Part of a small language model's weights.
Architecture: LayerNorm before each block, learned positions, tied embeddings.
Training: a variant of Adam for these matrices, 684M tokens, 10441 steps.
MLP neurons of a small language model. Each row is named by its layer, matrix (down: output weights) and neuron, and shows model dimensions 0-127. Each number is 500 + 40 x the weight over its row's rms, rounded and kept within 0 to 999. Numbers have three digits each.
A block is one neuron, or neurons of one layer that tend to fire together. Before each block is what it responds to, as a language model described it from the Wikipedia text at the highest values.

Final pieces or whole words of nouns for a person's job or role, such as office-r, songwrite-r, Method-ist, politician, director, president.
L4.down241:458544403484527496471552473491459488486561483505513523447503491527522526498481459484488483502550453523477425548500457519517489533505494464444489524570502559498469555462514456510555573464469526455416470538448510448578510487557424485529456542598469504443478500455482478487435546503526494508423503492491456585520523462490485528535484514543465472447512513476560531485516517447527470543543
L4.down470:498403515484508513584549501515458539524472516441576583518618537526552453538536530502478450522487418574437554520467492495525487582520499526491528489493598453524526551540439451503500522546530530491441480430522548441525512445504422508524509462510506545536519436504439467516512466455521447504451554499527476532514490475496447547434473501514497558489480474505472473493515503452526523467508
L4.down816:473466592496548550496512437485439510471488502449530519539578480498582504493504505519428438549430496562486499486494506448469478546459481543442519496561495490533506543598546505535472515512492521419455493511521530479537533463507444401525451432568519465522482490467480468454522509452489494457487538496464558552609566492485511481478540403508465540497487513438533458458500483464560573516456
L4.down1168:464457475459513518501561462509465505458495500517536534486580572452509553548485503483514500490487594511481478468488473462497490478550443488488458534562507462510523505477498452468557447488454445511469492538546513508495483514508457493441539477491507525450493464528481457563511490429525463479525510517496467588516415482545457499490469534542463544443420552507538525495525525477538472523555

Fires on the final piece of a split word or number in biographies and history, such as years (19|76, 7|38), Admi|ral, Lieuten|ant, Vice Cha|ir.
L3.down999:559536509571533595440515489475485490443423530504551496429519519601463507550489524511508440480435486460416516541493577550546504466484504429559547531501494517522498506484521464438501438525599448477455516487516530564514459534514514474514534507483483474522472543550468534530445510485475495508491459526538518540510483500505597434419477451527473473487544524536510499537551473433484418471542
L3.down1194:500523465527538498495467474503498505503528447477518464418505535481489519471479489514528471555538454515420477453438533465499434547446456432566508528541496472469516479501513528485504465477466562502501466452451481549502471487431490598490474515507552469487533511476468422463448491521436531526524503498539554522524445467487511419503497464443426476477566497589529431524550532498542462510576

Words filling the slot after an auxiliary and before the main verb, mainly not (was not, would not), be, been, also, and adverb-ending -ly pieces (originally, previously).
L4.down863:438487555519550540532471507416481504477572532475562459525423491514565502515532579512553582531382493472412539526518574442530521510531455517481506535543527481573420503533466514513568468508509455523517525494556503413575506519510458501499478534470565553508527493536468478509540406488457462516553482486528594463536475498465454495560496466488512491529463468555540489473508501512509410486516
L4.down998:469517465512450484495490477464503470472510487536493487509500501456440445523515472490535464455554528552509454528417527490508483535462485522497482512483453526451476539496450472520534510537472493526460502478542523509443500511558497537531451497550528523532466476494500495535517472461391503491527550474505497510517521502524517471418497490425536461463555480500569555536483509537522574440534
L4.down1012:472510592493511500530534452463563443406475468556531473474569519540503433492470528591518522554469529449487549456524509469482480509465475462483510514550502594497468404572490455465537444559551531464570497493540501493542513560499453471532515515534422516479535549562527466520464558447514507492507487492462550465497516475487483508590417457490533505457587515459496474500515464517456505469505
L4.down1132:420502521454477475487543454529405512442508520485510401416477526488430512475481489509546476445463474431527479469565572457559477532569545512563516613558435485528498472534522528421441465533540447568551474461552489429521533455507555467459499499447499518463565538540480441511511493536496503517470510515484541466463563579430433536467510461510544494472502496534432529477531411483492571556465

Short vowel-led subword pieces inside proper names and foreign words, especially Dutch, Nordic and German ones, such as Neu-er, Eil-er, Kle-ine, Maha-ra-shtra.
L7.down138:499514378514530479458493560529506537523534464482554476539509495449479551518527556442489466577488486552530498459552452526559486464481442470463567515458475498519534562480450609489550497495417608501522470467428517468482457512492582511543497484460476487570484504580558508499489492503455513569455474481479608506488547426514515452558488467490502512466557480427504524474456524479509496457592
L7.down172:417462466418445582425581487496508477514463530588596511585484497419563513467420516456484442499485486508488489492433479470496568469513482504521551493504472484515488501503458427488521501514518518485497516496533447522495531550502439510493513529607533563488554532509541566546483502470556554498463508481507464516503535493529529530532521478458564481502510422527504517529583588538505536505488
L7.down205:442537488523463523496473519502480571491440538559506483495438428539476464513485532509509442498478498448528502606471506453455530527452545504488620493570504506507480420488537508470452489495464526536495511496583542534475511527459538507545524456542542494509532425520512559475484515472489520544503583500512499513494470530453525453563474460492549498469527485442454529486487491498486511482534
L7.down571:509422543504525526511484460485462492532428483494543381529454493569518536489526475507504525494549514501489509529580529508467468570537444518461509484519489597473515515465450453491494524455517482421490455482425423450456476421522554486544476542403491459516473470482484530486497519521486452468512528483473432568430554531477465486451536566477437517457449526490509505459522507373540510445564
L7.down596:514454485550547554449425502516442482505538518490458534459421521508505491511509438519449490554480567487414559433516491432590466516553492552597532531493553479492530474442493566494544473559547457512482539495501491435537465505542505463607483469471503582427536466466513462555576526513501496422547498508475402453444524514453457535475476543517560531549547559503503494557436531516452495456469
L7.down868:472463584536465524507574459490490488494460505451549495528374586483481524487522498523538528490451489486439503379579518505457566529487475467538482522465481481530563557481533602490439529521447493495508502462500492470459498479576544465565498482524532498539506536461465498475558481566543556520489511528554500481479476481506414553436476561469519540443474505470438554490510596514477511518539
L7.down1085:556518461478513565495502444482533489435477515539537534551493497493483495514490523534534494520430471500572492505584506516517495485519500503522455520461517509573452512511467532511469450437465480453440490500487506522533553419524573490588488506511467549535473541543538521545529542516524523498571505437464566516547531508495463573486441450499449546476533521498523503546585487531416451474518
L7.down1250:493498459498502464481455552537503533473545498449492435470541458417455566456508524496456423536503473524548588536568495520472526462503490513478580529481458501568482507509492540475515495461469560451580530495454466442547520520456516488559481539532531531545500503564486518527521500494469539491496492431496523465454540477528537505483470453481477443425593427538527546547470510540539521540521

Final word pieces that complete a split word, such as possessive s after an apostrophe, The+ir/re, Histor+ical, high+est.
L3.down748:494514540513454498491388500488436496493481549414512524405460605478493498497491475461547534543539511460503519518490509478534531485482483443449520568519525490557568455545485424473558531449466461515480429520461526416453522497506454480489510543460460531463573549520534473470469484542583523488510488522555496452511496470526524524518522440515449468512537405571460446424505396481508487544434
L3.down1313:498524510513499492511450498461469470552495532559453507562436492508483567484502460512516466565509491438523480410517469537556483509512460496485562445499464437481566473487506544482546455461488532522536457467456530467475517553538517528456455527422517499501509537442513428518511435502531493573475515490533557466481560507518490437515481449492519503457544389533518503503514445523380565562539

Final word pieces that finish a split function word, mostly after "the" (the-re, the-m, the-n, the-ir, the-se), plus elsewher-e, howe-ver, there-by.
L4.down343:603498501515525491548400491490427461441507471544547494528461535490509465462541500531550523572445386390501542534475509448517507450452477497497504536489492510459539549522501536491478547610501529539453430528473510539488512540462481455523494509484455527565505515511426433535533595489513476509447517484462590491440448448489475438513541513442502496543493495496493445502540475459545508511515
L4.down584:462505572519493477459572545478493547548584467536489483425476512530535570497499537519549533557441535507491520489510555450576536572478575528507528459555517564487384514508491507460456523476445536458435509504546513569459464480490488427488492486522428495504608479553498489536457486451488433507518521512459521502438491589432502495465495513521511436452471512447569448438494464473404501498483
L4.down636:535511496457504568535510502379491545486529494477487421506550491507455457514484517520572532525539511475448550585542449451500474498524494480447541423517500555575504467485478541518560447523477534504462505560499529523501521476475500565584493467526520476515457527476449456579496530469496385473519483537462524538568480611501471470496465520565454453593481561540497504500478497545496469518500
L4.down1194:512532477548585530631458426493497518455569480513511464510423433550470537479478509527456559534509534526507515486553491449480500506468506512544497408510496526514499443499557544527528546443517544455475447518495455447507533542486433561467517493547483506459601474497482469560493489522491464494421512535565525497526508499494433544510466454507446471484530523577464421545552469462532504459538

The -ly or -ally suffix ending an adverb split from its stem (considerab-ly, serious-ly, actu-ally); also decimal points in table numbers.
L3.down972:496499520542521432446486519402478536510379558549497470548499541523494506498499489514513480493586490534479556422512524495487519489464506520513564497505499508457520453524499501480513455489561524580508429477499486481513495501502535435479471535463534494528522460564446422485522547510528510593480473522521511548508471482498498496543511492394513551514462517497556496405516477477542456480552
L3.down1073:428519483487526451432506517468536482571523504449521566536589494490483517464521476471552583500481467535452519483491526389450483503525510520509428444542453517563436445538367510507511505538526540519523514412462507463533450397496529431509516522474542491543524482518482455508467474468531510523517561489548551428475473491510445550524512460546490556492533460533546486547494473481482525515477

Numbers, dates, and month/day tokens at the start of table rows or list items, such as row indices, 14 August 2023, January 7.
L7.down132:519543461531622514454437494523517470460540507517473446510529521443455472448489513509501509469496533498532538544464508391408502568448461430507538468515535473502444577495482509488510478540495438471506455544478479464435438501516535536390454484517470524564449492517476480498453489543452493501501581495487532495471485513491474529499487497503600540507549453550470441609429502511506544505573
L7.down202:510446511545447539480400475527495465496454442461467496558541480494478516523449518443497538486495551512499516459457458496529529510444489487460516512516506535562633551529515409567458483540520484517541494504561492474544521523556421501521480511454490488495527439449531468456562503448531498503556515471467503440517560541510442485467420517525493505497449516496442470488551487529523535502531
L7.down214:514515581532422532431508506559553438524527426564515460508499471553487509409548547533471535527483589563578484413481488533538508477478466520577487488464487537518499545498468479564539506498449489467503494547448490515489495540489477530554515482486586442411503382564471513448465513500456573528530459443511503518497543510463482470538509538497527493486475457551523566565525477480520504439541
L7.down852:476434553476491551467502503523502452438522509484501523531440424562580493493553425549491504458471466448520494494465473504531462514470512576514574474546439506468454518493424493532463519526552504475524528445506599484444503523483507552484508470523487510438495547537507479448469559462456439488560533472443542468527491549462485528513413484484479520461472540520514479468510487500444519526557
L7.down948:526528472544499551504420552581425469431485504583446497491529482538549539480445465477494529425554516524485503503475477473456521582436546481503511533458533510515501545508502499540530470554433441488549456473538497525558456459509491511486439509516485479483578517468504462472521468525419522454539486462508522466543435470517479503429519480458483519444497507500520450486553515507540495492537
L7.down984:448487475507494526489452512492511535528521500521462509485553531475463508535530520504475490554453494566521432463475527465510503438461525559464444503505541547513470501489520539458491475544428534515522419484531485525420487525505532535476487480461446546563538521503466481431514550513421483438474498486471515516548481489514554457480465541509457449524446553449508466443546461470461412429532
L7.down1307:473502560437518505503443484531456533452427479525480505531511511475485461558480508454523498519497464512446546514462486523498435514428499517452617473485394437525449548437497451523460510554574452446571514413437538449466459478538453519491540481512546487515512483566468457463474527528542496464504560438463568489493552530516418513434473621565503530514502511509419515507510534576477537446509
L7.down1319:537546487420566595424398485550552485454553445490518465493431521479481535517486479562565509459483514524509559498500470495508447494500557515473531477458534526464476493446568517486482489532488549466495449513420447528503508457430482499435518513547562489510523533557444459603498526415482536454518455472480574504476517503514465565501520517500533510594499449386455489524502441496441492504531

Opening piece of a word the tokenizer splits, most often re after sentence-initial The (There, Therefore), also ad, ult, s.
L7.down391:560473542480515392501528509450531528466460465506495496436465520483524472557465523543466502472517528501493521548507469520470506506501484579490501467505572451537495530544516542479458411483500510513568495562494606503471557575491493479418535518557426460526461469503542486483498427481431479543468563496536515472604470539513494434495540530542489492436459508473476558501489544477456467437475
L7.down409:505502522556525486532502520517567507461517573524452560550443543548558537551480518515560481476519554457486481514497459501525462443500450512475529449488452535477485559518504494428426485537484508487541495420491476495549456520479505458471487465480512533510478555577489496476558461500493488538488520466553532435520529515486510524396555461489499520532548489428528500557538480560577489449411
L7.down624:508529481469542429505395474510474532566417565508465555567527557487478495459484460488526482536501403572550492508488538529469477483450551570485477528536510524477502512569532482458476421508563475496494440523488497534484496459536446516535515529545462506520567528521513511389525540517444472546439493553521504497446453500499460480476482447495489513473498540540433501509492539562509502473558
L7.down739:497544555476485439455541409533477516507520573551494497493435467448470452454501577524534463575475472467537487457504484484416535473499458453528499481466517510499487581537521538522452538424444505577415518508530574445464507521520480497539503493578489501520476547526666572465492519560503495520414539509471548508465530483562482496516449551439522414509438451491477494429549489518506544483489
L7.down779:436521502466461520483434500511508455559473554474540453504560568569396494518507530519407514539457486526504548443462497476506470511492487486479499526466550507488493536514491504526564512490498571466451491484475507427528496485515491597552484449493507434463422466564438467465514453631448510538468449481462474487496586469487452586531510477501460515526523468533560466491479513474450410419480
L7.down805:408472527483470549469518506510519452494497533481599523509450540545536571584527572522546511465559493506514550452518504496476530585469520481593513505524561516477492456490488551465498472468473535529501459508479441494489579459517511527605541483504586487519528477466473477513560430606493551575566458505458518487445535486524477503469489451516482517440592540562543515469518522490489536485458
L7.down853:497488462516470523473464564537538481545467457514571546494474539435496438522449593586473500504463420461504481486468475517488514618495460506522504487498519466471496533503469510477414447509473517545554506530504453449483530540500433530627469533437468483489436520564509456531473511477420498456464454453539557448445543463493516521580548500498550506490492503434472521526453530504564464493572
L7.down1505:426510528527388479483493396493514479428437485479497544531550510460460454485498490453435491473487508529473552460505476524455471480486492513475497484455523459422470570483559559486503474469470442549524470482559525466504535569569547525474528597531539513486515573539593501476436483526533504474485516521489543545509480461536449469456519495523489529456513507447476533519525527622494482518412

The first token of a new line in tables or numbered lists, such as the period after a track number (11., 2.), or a cell's leading space or number after "|".
L4.down188:495516490487432508462553493497478546497529463528446511500506498524446542460454510468475459518531510477519580491559525521455503518520514485594516474478493522522479455508560511508510474487524541499497531485530500430467514535469494454490483473467489472497541550554504474512466459394540499526522524477449534477538498516526441481485501529479414552522478538459417497521474475476504509484514
L4.down641:566527476532429514531520559494550486477482523547450510489465462448404574510495439512494497469507555514451543451541458443400480446523458530543576572448515540517519458513482530546471458541459537464470462525538522468422554490491462462479529512462472525464555537482547470520365518470525536565532551515513478482533494506508521506478469558499516515561478579542515539513481472495481475468555
L4.down1263:524421588523486443509468497476523544474501456496496498474509421550439521496536550493511429496553544493520541503526516452455515466463485469588489523483463542451442478490502526500499540502522584479484530471492483432538515523558502447525461470567479502486491508480546558556457500478530489492553495511479517508589487510500524489461592523506460520526449498450474566450501510548385565485460
L4.down1270:506515469520510547538499507534538556503471481485504518531481533454489557446496438584474447464493500464484581484493460440473511582438501508458502503541561522499464522459446450452528458418537475508531431412484472462442517514513528505477447518461436536499503514551485439434406555533490522433559552527476570497494526498497522517485459492530458519517539457527409392527517455505437495557487

Last sub-word piece that completes a long, often foreign name or word, usually before a comma or table bar, e.g. Smyrnae-us, Krivitsk-y, Publish-ers.
L3.down1130:497507536493528527539542512461511590483528496540528506486581563506445555474412556543498521463485432425484541509489486489480464491523487486416494557499482515486530449517546486475484506583521470491432498448470505457568485485428524408476479448482520510500498498568472436487477481458465526482485495536463458565422512484446517499538548491509577492476548480521510555546488493524478421494586
L3.down1398:473525511537481518538463529534577424491483514487457489444519490532547460538528528498488479447528414473525495509517510519477458529433508432504480465542474541483497448494519478467489442520417506515512480503548448476514551408504453441505548562506550503501454461491514498534486541465451495541520541460492449585503559427545519452492496464527474459514531535499510477532554452498536464510526

Final subword piece completing a split hedging or degree word like almost, rather, nearly, particularly, exactly, usually, or more or less.
L7.down256:493565481530511473548531511505566457473473513500541483503536566494502457491513513525576527541542425501510490541500497515565520469498455561499522513523597477451511519522458546570449504548522445513526487476412503536462469531452451521494470532509484433474492466432470427488517534538467428487536477481546482579483517490536555482542516460511480527514526521447536538423450493492523543566498
L7.down317:543454501543498476463417542519498514503542507473428544494515492507532542530444533541503510467442488532491560494513483489548510481474493529471478439468488498530483533440514422580568436502532523438501540495529435487546513471503534514492489549525580420531536406491516418484540470500549496602451448472486509473425540530446461438525592564495494509473581590533583511529476526564415504504477
L7.down809:526500417487455520537497515471578524462456503604486463519481473432556458518499519555549479515444495530451509477581486475530498461594518520422476471482492483440521470489527523498427411488443537518565537486463553480505459530484531576519491542500486468478485473462449460490525494478547540512517515514439537426474495552556510482587502493496490489461459440525540495594518479489473457540510
L7.down873:450471455503479505467447475462455475485409434499549522538579479462489468465439544429480457508509518464463509563473544428535478556569488512506500430396454498578500488544396470460466564501506496483496532496499516468543502520475486473523518518443504434535493490515567504513456490505506469428488477484510528460456496475486479486451448536485542501422461501429557521444427523571530646535535
L7.down903:492430485470491459450537479498504481469468463464522558480594551485493483498479407542485528523506529480478478574621505433465521556473477582464507552499508486459472459511548530522510547478603484500489474549446493473470470410465501486458520514488585404516450537442482470489471527602526473498426505494499468517481466537481532532523494464542465459543433541553502515451485494494540545547432
L7.down970:560447532416492479512514511520537475528549565473526426485474563487511482561505514480610456489471467491421484471518488445489490414504516529489503505588533522498476443509508581465576444528468459484448489575487496522500402477503510460478516501556459557401524522508563455558451487567496503480525494470538529530420408541497514443496484503482528476475598527582548508546489471438478497525533
L7.down1108:483549509458507490471520414467480446525475527476434479491562517578507433509535526444499537473433552456539494516487490387516487502534510541510497494462507555467452513533493495530513501585472443451575494512540447553501547584437527465452515571552610457525552476460494502475508469498515463477539480481504466497560477517419467426471500512509485375527520493580474505422528562540465483482438
L7.down1309:526519468468496397377475489502542516484531540476501472538468498513576507486518457473449558495431426521527502488485515484574490530541517576471515557509515541510458455525476444558517389536500481487492566486492489547506553416484498499465524537542464541438503450572502458474567522466493479468470509549525485473465496427439548505594475465438492478423494522468455534451523577520466491479484

Final suffix pieces that complete a multi-token English word, such as -ant, -al, -er, -ent, in consultant, hospital, permanent, soccer.
L7.down314:562441505447519513454494554479490490531489487535486523440506496496533508529494449440549469458485463450509501513455493502520486553474492543450559540546503462444502552519500517451470571530448487519517496435455505479480430477497492453494564367486506462499486479489475356489466477536574499469556575474507547504430575570482429504443492445517543490494566493426577478553469472523497471524427
L7.down394:539455534518587518539497468464482551458477487545544427598451471524505603487521484562458512511510529528494519501469533512508442584485428548545529439482442487515473485460534554516502457494537481484481444538515465501461441527483508463502542498470496549517466445477428462541539481500529491444428513478403494517489495519497480473510492504483483485454475626485491520503476446467440543548501
L7.down467:495423534541490538521525465528496579464503466446526457485538620500447451535454495575433513474538574522509450468528440434510487545525498436447511530509506453538540493486433588479518522489443505499545487497501523517499526442515484522446507550573543445475502465403545563538470490519484531533504491464569515568434520476388463494483449469456447514516452526456493542554521497563535482465522
L7.down514:524447504558466504476514504489552548495475513522506531375517557557399564562434521547441512455535564512520477472472523505514459530455502470537471505523525467476494547548455579513437558480435442428533534460499486520493588461507624501434536499542497496527533498463534475563530443521527549585501555495518441576532549486429498485458547461569483555431472492453504474522511467566523466516434
L7.down993:506520451557509550492479535497536550546494457565536553513510503518519498504502418583419418554472505522559544549462564456533477450471484511522564485507535459553504446428479603536519446484550513474603504566461535471459477417524496465455532543550421454512495554479530469524448477484477444473607489493550536507505489529517479516532481541463527448468523521463513470485497542510518417535583
L7.down1090:443499543495417553438491418474476505508529527467489541489488525507535455527508521510515509535527479556528502469564511530493504436453538543512536465447481475493397492524488497504449510527454494419543445457440479513476528474518547537420505500476536463534516439538546483520548482539514444461517465483486447406540531511420475529504528447423497472546443456467540479520465509513468470457481
L7.down1277:582514604455545507536473434503560478388467475504532497488524507478526536534463498573456485457450521493525504547590516488542525484512499466484536487475502467498483501522472474521528470521506436492498527499514537505471519502466523565511504517489468528505465497421537479519465493491489482522551476496511511481527560484428506470497550469452441491467523559450461553490505505533511541538542
L7.down1450:474459457500591487510467499522527526549532514498438507502488484568546441491487497551484526489508512572505510466478553484509517475495595533548566449541470451481534517549498475497507523503612475476458521562425531517469459550538421471474487509526519489470455437534587530499511500484506486501401487471504523553551480496449531532506511566449496456534520493477454519496512477514517589476456

Word pieces and connecting words inside proper names of organizations, commissions and titles, e.g. Com-mission, Instit-ute, National, of, General.
L3.down365:528472509470547472515504468471476505557498560503481517605498468554547597550497547517503417554407533459556459584496467487523541460456507524502468489518492483504514526574438434497514533489541482433491505489481555512447506457508492471501386525483535450526421455482475613510567485522520470480533545476549423501548482466538471392490545484500470497552516494521557480501544585445517437453525
L3.down623:540478553515477508482525548468466528530464584545505442490567448520540541542440480485459530524444471546519584550528554474452450518494519511462579548519491443561474546490527492470469454402457491502534549427428509541501448498490521499484515541502512469574548502507504473452518464571527444494551559496494417506515527491441485517435505501517514537511493498515437535486515514528463426502499

Final word-piece suffixes that finish a split adjective or similar word, such as -ical, -al, -ious, -ative, in statistical, typical, mysterious, legislative.
L4.down49:508445536478499546574473487518495472524552473444530457488510500601488538503443499547547569537485544489447583458446535460530462562456532518412401519501597490456536499560502428510525494507474436549487500505547497526453513535544444480427500505484390514437465525457553437546447478516495514505542509502494466467468567526461463474490501547511498454466541527527551519405539508465523457490500
L4.down499:517486542503521482487459572490493481544493459560581451519481510509514489569552508516478509534494456477503517544519477453562479480472479500554542426494546487429488511523485516544485524504505404502494529465498524483452530518509491487423552467492503577483520493552555493534559444497517430514554511489458472601504409438500592531500521486529609461554515513526487547498522484517517432490510
L4.down1029:566534414539491508561520449533499485527533531506504417495512499563525435547490518460471492508502491468511550444474465544493510495479536454434493511474537491595515537489448492497428469507487457518529452429537460496521514513571390500493537505604519549494479455508526492525532488509474510549482515445560516481520453457479541523516466567442484514545521570556551439503455470434461477575501
L4.down1518:467483468500489481486460490494508514465561550525510525502459597512433536512519499491538500441532487487484486389531502478509507503534465484566566485453522431489507549518487472526548487505492426531524462461432476478548543468517513477536553503378596542488521568451524517523534498502515537486532510500500487497449465544503445518563477547554484447517569488509471575430413484515537468492487

Final pieces of split titles or role nouns, usually just before a person's name, such as Admi-ral, Colon-el, S-ir, May-or, and head coach; weaker on other word-final pieces like Reservo-ir.
L7.down257:475474448481573518449517485453523509528550562485548435483538602463513486502567437535468469525489488506520462480542543469463530524462524582543553418522548491517426441454473526506468497523529467532535546527533494480503520475529487557466508437527477563544467532516446438518551462453483501436508513476538513448468485438450465519546538455437462460487495498484559604498461509501538574490502
L7.down446:460519500563539509473521464470505569528538470494534500410455501548548454479517464574461468442521509502459431558487461538498473466443463500501492478504537484460529499467511518461494490548523477458432565517523496450520536385487565484551501560531544419463496474470565517517585485519472460438499550494493535542464494512497592460461491495507468537433448581506549465500521519451496571509498
L7.down493:479468529494460553541514474516532532470490553429539495499556443505522522488490488492489506475502520535438576532477493414441464558520530455510505427521507472473494480525445506559490426429523489529437582498624511493541519414448458489537504503610536501509518481473533501521469534460535487508501528511519496524489499537495447496475497583545510541493533536509471521503505571503565487504469
L7.down793:550451482540519449480532504488482521519460528444514526555454538530446471519505495521431492464486470503456440418465456458537493524474528585472543465549480490494564451527463503499543515506567555472445537491504483574524479513494435533444448457447549503486608446449514519530554453566507437475422521464525593550580499527393481519486470524482486517460513496464529534517516533483524538422492
L7.down911:559387567497538500484512472523508503483564504540552476440501512513477533565532540438516495528562495542519501565474461484522490541479472401527489500534494429481494459469527541423469523452534490521505513460585481521523452442499529476453484438467554544513531479505500538503526465485498517512534496549525455503516470534455483486542462526513470488440533552440529491487591452422534504559519
L7.down1013:484546531465457466488469519506565455396503514592495560539576530541441523493538429556521525492484457430528517516570518488452539454505511522501492484490489563499474503541521581506519468475509531474487565551513547466479486617440511522515574482512453456529468457525544479468524549436488494454550562521472483513482528535490497529448498532490492507516493512542487572503538505470484482545484
L7.down1113:518459464517516494528521513530489485517491472481540504508436523528546454467499502471539504406497450484435489564469490475552444602564425576562514498552587517445488492531482461487479485510503591516511457480515457479502491490468476522560417482469480529510529433441551470539485498476396477490483560506479530609546416408517465525487481517523487456487497517509532487560548428531476538512476
L7.down1286:465522469578523508536559541418469581562494456508593486466501500538588469493469467509443459496514455505554498559408440491564468574514526448518490501429518538494506535537413491450459414417580472457443464427541560473507480400527464539495572431503507468541523457491508476551490451490520450577514482471503510568518513495454468524493497653532535470524533471486494536432464503455518551466504

Adverb-completing pieces or first pieces of participles right after was/is, before the main verb, e.g. eventu-ally, of-ten, s-elected.
L7.down56:470487470471429453576552474495546522516502556524585464495482489513518477555492512568566518551512555492391476434518487396552515404509513459499501491511494540521409523496429503599515486520488494436521502473502508459523513476456468489500485463483532467502456455544483521551554433509542475508499472484562508488499504560447504524489487558477532479521469485500515467464524501521547548445480
L7.down273:506464468531457472456391474495486602475460560503496522476541409520510475509538475497488525523530524568459487475488492535436508498552474506509559540479504486486525473486519472491622546512533539464566509473511420473517528577500534544489384460566425553528463393529490550482466482554505529468417484421478492503552509447495490492419473442455504467482408488516529503510476491581524485507440
L7.down329:436461500534459536605436583514520543440486482470514520519547480465443519525480499490494522508515491564480555539483475481478487399462506544496383497464466476549474490494479537545493523499451526464529468515580470487509518418534558495478387479529501483511503508481567544490505465536527491533471571512480527477511505522517549530490579468521489543501592588537445553484473596531526512508504
L7.down380:468543511501523473439541498498481457457500460431454464505535538409473523585494585509495544483500502484472404522531600488469499463554478551462524498456485490502463414491467502511546540540464523452538561518474516464567432413528527438514498462498465528505488450557547476530530447497485494459514525507539461511498431460521458502492514494504456448511478511583493446483568532563538476421589
L7.down459:526440529511536419519503442500486479550614521464517466505546574509445495513569507488514498510472575531506481506599548468440462418547520468518498494466506483516518407438528568499517468526455466452483556474494449498534515546492490468451482498519535527506514412577531541568549435537524473481515478507485514498584444529438400436485550454539497479572460459482560448496521512545507477488439
L7.down694:506528464454430486538559482513508520460508425444593498515453564482490523582527521486530453437431481520513521494498465508432445530529425497577509515483468531470456439446467519536455528449503516459479547558508447456457427514515512475562452469510527508547445550545473476497483471473466501557525480493531585520530452492522478494499548539586474540504459480493527408467515525534519497461436
L7.down1293:511476501609509567595448528520399443527420398519520509476532462527496551495575557541531510506491517472493536450465534459420475456490467502563487546477536500527536532476444424488488515506529540481508502563457552528488433462497552510534541536489516522548506543482522530568479448482499520584560513503515547514450424493502500508564428478485530518518478512455523460569471502442508454462480
L7.down1452:539555470420470465437507538455519534511452474475590535501462549557571512483425559453566491448449514523515499499519471548537491443538544572438485508503453495464436528477508546545445520421541496511460526431497447522493506550580501491418563472575459518469464470585535507418518512549517434510477497513465484453465546471491453534493566472511498497417507517490489498506508539507498466547421

Inner word-piece fragments inside proper names, mostly surnames in tables and lists, like K-er-r, Li-nd-berg, J-er-ry, Per-ry.
L4.down461:402541534442565556514457492525483498499520505496504565501514486507521494516505456483476489484446491489542503452495486502522523463565437459473421432492517523503481475524539549481529491467533546543481516474428441482505531486471527509519478524557564527516455475448510472470489529552520465454485485504572510450545490422522505419486464523506507508480466528476453435532446445509492523567521
L4.down1298:508442472458556493515469510541527460428482565525479570483441484524529499517461530494479465496581511473601510443579518497437525506481509491537447560488526497408558517508489511528510469511511528504538493475533494474468569449471444452452473480508556548543562427473467563513506466475463511427606476508468536433535540493459467484521527469479559572478491483567549540466457513543516484483554
L4.down1368:456495447557457548534494500474586500427481553473512472446488520564511517508498482498484485541513531507457528479458461433502432528463546473514388488535516551489532447474531516461472544486550443508536527531476520524497561459502544554509532535432511498533387561546482463511518468446546469507571557488575446512465445568485444484506517499529509482483521523455545485506485472470537425556533
L4.down1371:497464582475513562455465479496546516545514529511474547493498468536531504484550456528464554462533474488494506463502501477491477478545482541497475518466464401570463572585474510549572506527562514450536495576479529506468582557544467489548462515514504508493489470493496492566508484483503485539510507477500542476569495455578430502523452523452487516503509489469509476515516431518430463502445

The first token of a new line in lists and tables, mostly bullet dashes, also table pipes and leading numbers or years (e.g. "- Detroit Tigers", "| 2013").
L3.down676:451557500547482554447522526465495441462483510491481516437503480491499528464505524544477557533569492419450490512423448483441515562429522545459478572502480544557516482506523502541519480517485497463472449538590508445561570455529542480475458468407452513469521495472477489482370524451526525517501554489446517496519499508520492468536482525438519469508565472475510508433545492464459516551540
L3.down1395:437484474464455511484426510485437553446521435474492502516463455480496529488430525475455496439477473451420507509454458393455453513453479407517480531549494527524424573448521534466450509524473547478531432514477495519471473489541465506572492543504550502495515496482465493590468544483498535477590607509480518478466522472443535519483462523566484484511474514468492466516469488535509548489469

Suffix pieces that finish a split word, like original-ly, actu-ally, present-ed and engine-er; also object "it" after verbs and closing "==" of section headings.
L3.down513:491415528537511479484507504425536478490447504515487392611475483523521487492487467551506537469509521504497515481513539500569545482517508562501486461522515540496490490507497498524549506493512485453567499515477546415521500547533449536503497517520558514543509473520464516429487481537525568545523477504471443436559553475547481527530478500437590510535499450521515560512505577472516498511486
L3.down689:464419498497495508480544541455533396466534504518540514514459450486515495514519560462489519538461516512461509537507538463453504494560474558469481420526535521500456538508497478464522541493493503492560589488514467444592514480488466442472497562529488554475483455513545547508501559463529483464405449495555478467601512435525514522507468528499483504427454490514518576501562545555491468511467